Weights of a small transformer language model.
Architecture: learned positions, tied embeddings.
MLP neurons of a small language model. Each row is named by its layer, matrix (up: input weights; down: output weights) and neuron, and shows model dimensions 0-223. Each number is 500 + 40 x the weight over its row's rms, rounded and kept within 0 to 999. Numbers have three digits each.
After each neuron's rows, "fires after" lists the tokens most often just before its 100 highest values on Wikipedia text that the model never trained on.

L5.up134:556540436512510480450507529504500487465502521542474547505418519535489474607486517513537461515556469520499443505507480509491501530513535580473545597506508507485564546522510522528458522491539454482540523496526442469443452484502519527524473506441553477476510428494483504538467529456453521541497540563495459442484486456495471462453445475527518487562405563474501489462486493437455506579554458479491523524520468407546479488584489538546512506403583497480462438461525495466488456478490468512502448509511484506530500471554433491454512490554500519474532514516500479551482591490487406443516491502542365568542530477437528474469553487477567484608536527535511497578543447524427487500479
L5.down134:426494485519465489596482511515473485551471499473449456552512449446489466433542516524488458441528518589541527491559477503471443458497488527530510430529590422525525430477441439498515458539508503498491489499499541533556549531520534520444486511579491516529488579462479502519537452410534508552547583405478516495519464469440509570494466548496545529387519468475457486458530453575506524453433520552519512520504524515444532518482529535521492518520456536452481563471512554491431513439466483449489446450480529474534451471466478563460496443538519556530467514549558438508439548520524548523521531503515489469400551534545554508496491537509448507445479501493475558498500500578514509444495
fires after: " Ad", " Col", " Al", " al", " Ed", " And"

L8.up558:499507528420476456453508526531502506444495451531450514420510566502538513541511557496494513524513459538482493485508484469522417460600521448473545479522502503531568546521471495533471522614567498476516465550452534452404482529467512537448503541473496530490482545443463475505517461545573479558529497493477547475458532515456558486468491548422582474537410474470517469549534549526479504545577541446537490476578512496524468513467414432543505492443509547527479563513527562472538523495450491439488491540536543540526494446482511471459555557466501481494516487461474516439513465453500494511499439470431481515471554472494435488556404483519538555517474487585494403591487473509489511475472
L8.down558:411444409529534520509503534547538506482478478423512442466460514472573499467467514433488515465550467505619482565497537476522575442499428405471474490497554521485504561521489483502575521448462476552541491497537468526453548500533489448506523472525463583506527493493488503472517548504588501561573514531508479496448459523487508526495526533564510446369483429523498508523494438456564516493531508486488427435520491531443537531465484495487541509585464526528446520445475453539438519530476473506490533511504479505558538450471510519437564456478476488494461480470575506441549474557443483470552535505488431519525486534526530511503531480537533469533476441452484544575514543545489422522530
fires after: "im", "m", "ol", "oll", "ony", "p"

L9.up753:473497490474480451492416500505517574471570452489493448484522480470514478404447374512475534475454623593560487495520437455447504539500490523483446480476593464505479525485528476476489549505516587503555430487543510494518441513469478439483479489481480539541537508508433497528571524447517496529476513463459508515500481515491445490516467520474469569462514524533553496448470507442579502580506555570486565543503498539467516487575531468526467470520430561474418465498519463486427582506531488456436445511564466475504488519481484473533526496441505518561552499532530481522473508499535531526530490396515435505521476539500455510566551527575501514490519524528426486487539520469537553494460
L9.down753:443486470550538495482530543485484490516427436418502400457531549475492539509430535510553514481522443517506526424457487473478578592490451523455451504498515541516516560508499532454552558536478531486458501468524540495547534568479479535462533512471485468421499562431493472532506435518573437441529531450515480449495477500429565539536489557548530444545555509532467433506527487525582548482529554529560524390557541526470492492428473520445472515512494532476499531473533468492502426490424530631566464495502407487518495491453475516518508501568509452507479461508513490488406565519481528492470477537512472502545492470515519488516444514491439550521480528485454502545477495541500514533495
fires after: " st", "′", " St", " (", " ft", "st"

L8.up874:528536466555478491465495521516499534485460474431474437438509501557490547463493489476422439535473506541539443484569560512475454432498506553531518524532531451530479510484528516450397490541474438492524493551512535437566494518504446543445521495520532462516486510493480513444532447556532485491493475532481542449448469480529499510553535532483393521566549562476615549445565515560506542521492522420513558507502493448520546465534422506536423501507575458411453500559517506510533513482485539610515446486493506523502551449480534448514403485437479549540462503462468488484486540458471483428568507516549480509450513575496476517544487505511505573489477508568495513419518493465502472484511
L8.down874:402499516548477495510490536528598532493498506472486547492554548474478547510480483446533513425498424511509612529454575505454465498459507478445551542457506478528450534484432423519517543543533469527505407508474538448445526520528526556475482487541490501523476502464494546504461527479527538568488513430467513495523521509520381486473516496484500477426534467524478506531472494524456499529484485455528478513479430549609534444509559486472427550438503492533403620492480533436490514596529465455508503462469521519480484491515441463525508575469482501433486490484473522516494455529494467501496488503533527540447610493587477490552561504532455525534462519488460454534535533439537507511510
fires after: "h", "ch", " Sch", "b", "ite", " K"

L3.up132:537466470497486495483518510463537484501588402524540509474526534456502487504532551580510592443468483537509524492534506479467444525443500532520419482468558527453473501446517469548547440489485551526557543528505477525522570480570451431491548487467527506546507489568499554485460451473513456509452572489528542474515440572552473539486479562466389482546463470535508506477531419563495517530428450445461485455524552526500526418480499451428485524526535536449463490537488554504584451539508589518494533458509531461554540430498462530482499501499542497445512539437464473419452528513484507488469473526501542502526510424561515504505455477513465485490475448526492517444434545454589516549515
L3.down132:438495503501495503479520463498523465480505527491523501527490560571493458450517551487469462505524521506499465495473471422568554497493441454501504602493534508448524426478519545501530587513518548495463535525514495522490429534541514572445497503487524569509515550554459454562458499396542527519466546484523519429526456468505541480542500451448524491400536493451495425476519564489564437478572490461511479480490511569446516526497459489529440534525500432530444484531462525443525496430460516507513536506507513500583395547487464500508472521527498579490486478463446541516509484378485573531514497512484536378457469503475528554460583483509480477568519512445503477512493464574515538549501
fires after: ".", "C", "D", "W", " V", "t"

L5.up530:549469497475464505463517539530546480515543507518571454542472434491537500498491530470451507501512404567552453533512472533423509474434504481485430520513489518516480549448490439475483488473534532415522491470480529443433471539472458539460474500529531486534517448497520535501444542502580496596549491541460524536484518535496486478496471429517432477588502503529478514409488505488502439459510403449571446447456541521587536474507539438448493567536584544499591562450519483514528507481538402478591507465514484495472582519558516557485498510498475503468506520532461489463471564468522539495551523472549469560488501480481511404570496461594508496523516483480462514501512528525467536471485
L5.down530:521537478515450564572530547504539516497509561506580457497467493523426453517409491483439482566530494490526481522444510523446532455529513554453523424495528499504468475508569496491501503458491534499432519455560515474511496490489480524438531509513461485556477490436525576515493495527482526641520486506479443504552456421438489528484429424488525503520530456491508506469578504471471504471518426523484556514464529532496509430491450480459591578466503478493501594457520421362543492520543489505505508488536536492467555550544475579530461509529496461518548535475546495452518536506550542503433563473526529569500510479489502447504454478539468514483501475503469479466392465495439516511547
fires after: " Party", " ", "%", " No.", " Year", "otes"

L9.up102:517490535498464573465501542512453548453516501484462499543454512474465510461460483528480477518447506479432516457531535524592524561471449508507539516463568417531415476484452511497530448448432544474556493496529505545498496505450447470432509436475488529468556498433485529509527513408587496492516536507521491495488483458411504508461519570474531546489447441524483510488532478526515566414542549545482528523559593538484435487500490379485464415471477538515506450528460437495570509445524480445462465544553455483504482586528529518542529475573508507504406495552437551508439540485505498524511551528508536592447495520483469483550524521476545482526480501543457479485530491542547548517521
L9.down102:490505490469511507585478503469510518459503551502452449450526503559514461526526524498482476535495482465541452449497433469456523562524543503533444538545492550508418487493463499513485554514558417507512516501494526481505548444511488525463543483466496524528463502514500534500542481481495544303495516449518398434503549441563522560517498496551555487459392457475497562383500496545494530496563474544553471494503515506491455490512516561524475535463476477536523509557430602542522523513513502445575481509419500483480539489492546513512538512454556447486444561451493496577510526514491549485478469560586510476441469474419531511453487522538462455491511516498494523500521539478531512459554
fires after: " 201", " 202", "3", " 200", "4", "6"

L9.up283:485523491407527513495541538533497531479480512520518501541451479445497517479459494526518449548413518518505533428512483430478524522477562460452499572528468491451435516459536552519440482504487494464493500454481458473480494477487467457423472521511471597489496487522486492555472523432560487509538469462462491495472558538489408510533481430428577536568492586517516474525523442547526529527484440547504517414521523492560494555479568578471466467509557468561532481447472543459524466504553584565530526519402418470453465462506559523528481480478529493583484578496505562496414533488488510485550513568487499518500498505460533556474454546522519510470463429573512562511502529512522436508453
L9.down283:554451491382494453419549440493540514449504485525483555473491496414547486424471501546511466525526531523521449510498480582532569510476486475488517613500455464464525520517518499516410473527479483584483518573441481479441494480516459464535542535504470485501434491477499503488451495474515505452474440512545542479558561599489513480547518526453439472562480509539549481531497455495490443570468476499514507536455537496536479478466450525522551471461558467478499535561510451540534476518496508422445490493496448437533572559548495551484469541398557450491542504494526497508424568583525508483474531480553462402504506572482512538498516552504536513489563554449510482497511521538517494485449
fires after: " pro", "^{", "ro", " t", " pre"

L3.up135:479496453511519517543521455524493516484493434465554469520504540492483523472519523494498500446441511485502547516522438566578509563481522522497495575504461452485480453495485528480497590486537446486514372438450558420433511493605484526562509445469438566561495580460485462516591500522546482491576481470507469518494525551485535525481538499480542537476461556574475564468526498479465496555562435509564440508457494484478450478466509531469471534448473522582461492487498429508480549523502459503521505462559498531501467441458562492459528535422498450582496552483446509495480514551554546452474397460496521505539481459492518475479490521466514496518514569520512565486552465435506417530476
L3.down135:581519531468529542499464444563556545428544429495526536482475492464499504432467456483536515481507471536536577465504559492476500530502510484576568487469538519470529468545454460419503535492490510449524465466546509534460497566503503518587530435504473449558500487471572535480544505535498495486530458455535521466473513486442526466520483476488474477520472515464439408537514448481488542478454480500442482424522505567572454534515597500495407529592569505545490468516586396515493533475518530531467582438428469536402536500433539505472553538531542463536486564538540493509476510492538502455491445547518467482484495421537481542491446482488537515466517445492444526499504547549503482508515
fires after: "-", "F", " pro", "P", "S"

L8.up148:478494496536517468531493484395492506590470507531437458541461545516448492456526601393495496467549508459479497495466479500534406435481448444560517505536488500579476542489455521469497551451465548488490478522516531595551512499501541528516511499489484507573555541484438506459509533505552521558456519528445548509519478508535462536518439553480455506510570449503530499397520468509596446507495530547476529541514539535448431505530449451480524524398461431498574567482548466500558481502502440517506511433543509487480487495419498502516456428440487538541557519503504487437482471559538529536524460479584462508515466438454495500492541494462533512461492539514481438516473523478559499533535
L8.down148:491525416461495486449510454490404436518476505508480464552450499484515513498540526455551500478509499434527472549401555485482594428475575529447488571589569497503479501503477497558572428471512566529471548451454538489566529466519531514528546513530516454511528525549480546560459477504521521509507468596479494494470529434475525414524540549521512460586479495449512541467469571487463495461576580457401517466518555506485511496452491472535564510551459558508472517485492505478464469485422479558538491437491465541528481557474511512468474552525498466538456491576448498476520478482497492547481515470552426527499471512544428520466495526458580531490545511527432486459514477512484522449482
fires after: " differ", " w", " e", " h", " wh", " st"

L2.up446:480480498486462494502562449525454527467590450551529421459537519511550545451441523527442537459476575421499502519536466536524489550476472523548489523461500513498560480541510480425456522483565481500495482457491493439480493474548511514452443487500487456535514512494446540502517560542603518491497562596525464512536579530541540413517441504430529404460431494511484478488497496485509526539488524523504501452579556447540498487512482486536486503470501539450500520502483619525490549502494480518476545432568489531476498481387489514439529431524517500513495532501457543534439528459505515514457440485591484486484481443484471497480432507460542487453526464481477608429491571524565464511501
L2.down446:454527528570476503570566510507552554525501405568500533468498556491556514483532562440500458473498570432560479572455520466511418545502432563549531471471512508548548471531537508491433478534549488506450480486460460520393468493547518443449558503507484482505440510444506594485531537484531497449473580476536513483519564482546506439562480455493446446414469468540422539518460507526528467493523548476439479576566480534529450556547496478501424457522536503468471483481474513506466542527506491566455507495489489514500513494535501540477502441499551499544449488465493496435491567447483465515486484559585540438474497481421468507469530496441532446491495427492513515466542541518536531530515
fires after: "em", " up", " pro", " ex", " O", "as"